From a checkpoint of a small transformer trained on Wikipedia.
Size: 14 layers, width 384, MLP 1536 squared ReLU.
Architecture: RMSNorm before each block, rotary positions, no biases in attention or MLP, untied embeddings, capped logits.
Training: a variant of Muon for these matrices, 6602 steps.
MLP neurons of a small language model. Each row is named by its layer, matrix (down: output weights) and neuron, and shows model dimensions 64-191. Each number is 500 + 40 x the weight over its row's rms, rounded and kept within 0 to 999. Numbers have three digits each.
After each neuron's rows, "fires before" lists the tokens most often just after its 100 highest values on Wikipedia text that the model never trained on.

L7.down909:464518449517520477510435446512537491541510538538522381480536585496461523523474451578529459525455489452462546509458449487481486493531485509538496489513512551478412514478504506524494480488446440504536561516476553514489498530481547486519422519524512427534525553455507547512558538538517479482404558475467534542524483551483459431495517471451476468472533534489515498580537495533483557508480
fires before: "ing", "ther", "te", "ed", "ary", "ific"

L2.down666:515476512499474509493422507532469565491540521515505565407516586505435583453572472487525474494488584574487562487467416482512491496484538498471439504454569556485534504578452527498549458514504532486468514510474495490484503550457553510466468452514444490505474470488559485526474488463512474455491484446464517492490538477561439441444425549478494513561555466498481457526518573502441484518485
fires before: "\n", "A", "R", "The", "I"

L6.down1195:506543504470536589587497488507480528538573589459578560491500452561467463443560479443567543529533499508553487517461460512535440443522478477478531506482501470537462536440499531507547482487537512520515491556471462465468498481516519526520534502529496538522504495557496540519492489470502497455474458458516492470544482514500495521528554525431502484514548540513518474489475486484556462457551
fires before: "\n", ":", " of", "ists", "embers", "ical"

L6.down181:500433466480475470471489530623528512473567462449491505472575529503500524472494508489567553535503499504463491466495414478536489506475484517569487482524470467518509577556436444451480437583489566504545477490504552538461454494471515496483477477507456536473578455543557475524532495488474470488484534513532524524460575422571428538498449594506476428526461487496541504582516525473544517521510
fires before: "\n", "-", "=="

L2.down292:463517503453545541515519430466452548506477491582501485508541531506490542528528507557531460491496529518426495532464435502463504477578409497496483567476572541531425567457493535588433479482466581493438525523502530490491471445522502463509444519471462477556484458502494494502451483538478505411485486416553555556526504455523435501613492516421511503476479465484517480483531465530586452540539
fires before: "ri", "te", "is", "ther", "ry", "l"

L6.down1465:539576485388524535501474525516494538549435469527463463514532485471463572506496493521506506455509466488595489527502479494457478502458555467558495516627483438407525461497462439507455489529581462538437531463502491407436449441474501486478492493564500504478507459513530490497500564553534506415436490421471529507542583534572523546502442490536505454464505490456564556462510502434534547476526
fires before: "\n", " is", " |", " was", " ("

L7.down1164:516477475472510493434535523532505529571522518520477442536514534583462503488508521553510497462521425531511484609465474497545492626496366492528534497551511474512528428500484532533448505484489567487499488536531505621384476398535513503501486453554500521477524453487547493520493491528547430524573500518557492504527537526522477516534490561533555456498426471438501454543474456475506518548526
fires before: "%", "\n", " |", "1", ";", "5"

L2.down289:469488466473494524491481429523436523519484610520479511483502540518417579552493595575533504486507497482535579530507553495523538462485524476500447530509496494554430580518437460618540503507506509402445500546431614572498436545486561459557507504505491487454485592462506480536516522529540598569484535492505541561500497486520521567520524421501520542490489473494542516532458520436526539411516
fires before: " ", "r", "ed", "ition", "e"

L6.down743:509477485505485456542481581536484441541486428600504457467498490510442629521473488526515498455474456508537584512539497519492546487480419439484530459556456466490505451514467460503460595510512426567556572465514539474525464508510579497498482514524443527487546495469563514492537486521542550525466526423482536469549451500479476568474470477490542547478549528493586464492464514507442562412558
fires before: "\n", " |", " is", "ren", " ("

L2.down664:438555543505481538527526512520473498542536456519459478488550434520457528418464546544465467423481493607539419472510475487543559477551491497426552453519541487501471486462519408502497545517566446461477462513426479461560538510524428576515416550498515539485515524445485566472522517510472487473444383477535480482501504535481488486561548430509482563505546461466521521499505537536471444484464
fires before: "i", "j", "form", "e", "p", "for"

L6.down372:483538498455536462449476512510532484606512504412528507522456530558462478514517525520515492523593523431554526489483478574483455483523532479471490455520544457492542518490494517577514489467472552518459494545488548574423495490572565497523481543496535493461520527562510537543471483501495478453478509436517572504473467418478527509501586525488578522494460582451488504584457422471500552474525
fires before: "\n", " ", " R"

L10.down782:549499477595508519516453478587506504480529476549526539491512537491492423546494439551465503480489508522464539442563486450519401529462474386536482571493486544533459581526401498456503450510526561499488534500483474525511488434461545510496490478499463461490499503567535455513611472486498502502516529486465523511480497553588512447486508519399509507498566474462480533535528515532447499493517
fires before: "\n", "-", "==="

L6.down803:581481494518483529521455534568466475566509543465528560470556528502516451483523509446461477502478552521537518465481508543534446501539508399470484467543484545538507523539438427490434457497527456450478466491522520540493467482514532498472532476493499555490548487534472466514575510531547499513490485495532577485541512530512504491569518513453530504510522449547460435473453469479479521447487
fires before: "\n", "-", "The", "V", "A", "==="

L6.down8:521508524497493497533496502456519503500529513507521567456516480489507530491477402515511539500487510515472493492503461498458480537471482467473518546512547476596514569496433457538492494547498563498486488421460460496396456466533496514481472477559463499475465391500528483529556503524436529498567491422485555490483453419478481478481401514449457472493581497463510511555564492517519488608421
fires before: ":", "\n", "ial", "ation", " l"

L7.down444:573442464511474430509488529491471511569489521475455529489433482534493523531530494535477518508530534507525520468475441557549495562539537523474412482548511488494503508446529434544641494515491515542502552452523562484509441489464566516510511524460523474424380468494465439544499586547460513455505530455515507454510517492458493575472458562457495588521540575519517484449472439484532465496448
fires before: " ", "\n", " St", "ire", " —", "ay"

L2.down633:498532455504500507493523382538465464601522551467452487509524533439520574524464519536473484508521497490480579528510457466512532558459479455514496479552477553539506593498435554514555563505492461457475496521542532466492491487564561492440504562534511444524537512464597459575514525599506506515532546520502503480500566435515427497517465482504517561431489419460516497477531528477488514484489
fires before: "em", "ed", "ing", "u", "ition", "r"

L2.down585:459509431507470497484469504528479472588470567482494488568539489518470537466449459419418472554580490557532509461464521466505579465554502550501531456517614499582486556471491485473459461508473506533495449477514540481465487485479475499455491514557513491441459573493526511517417442517480468494470453473486556542474520490456484461510484445399509530444530584486460545555482461559461457499499
fires before: "er", "p", "B", "e", "h", "il"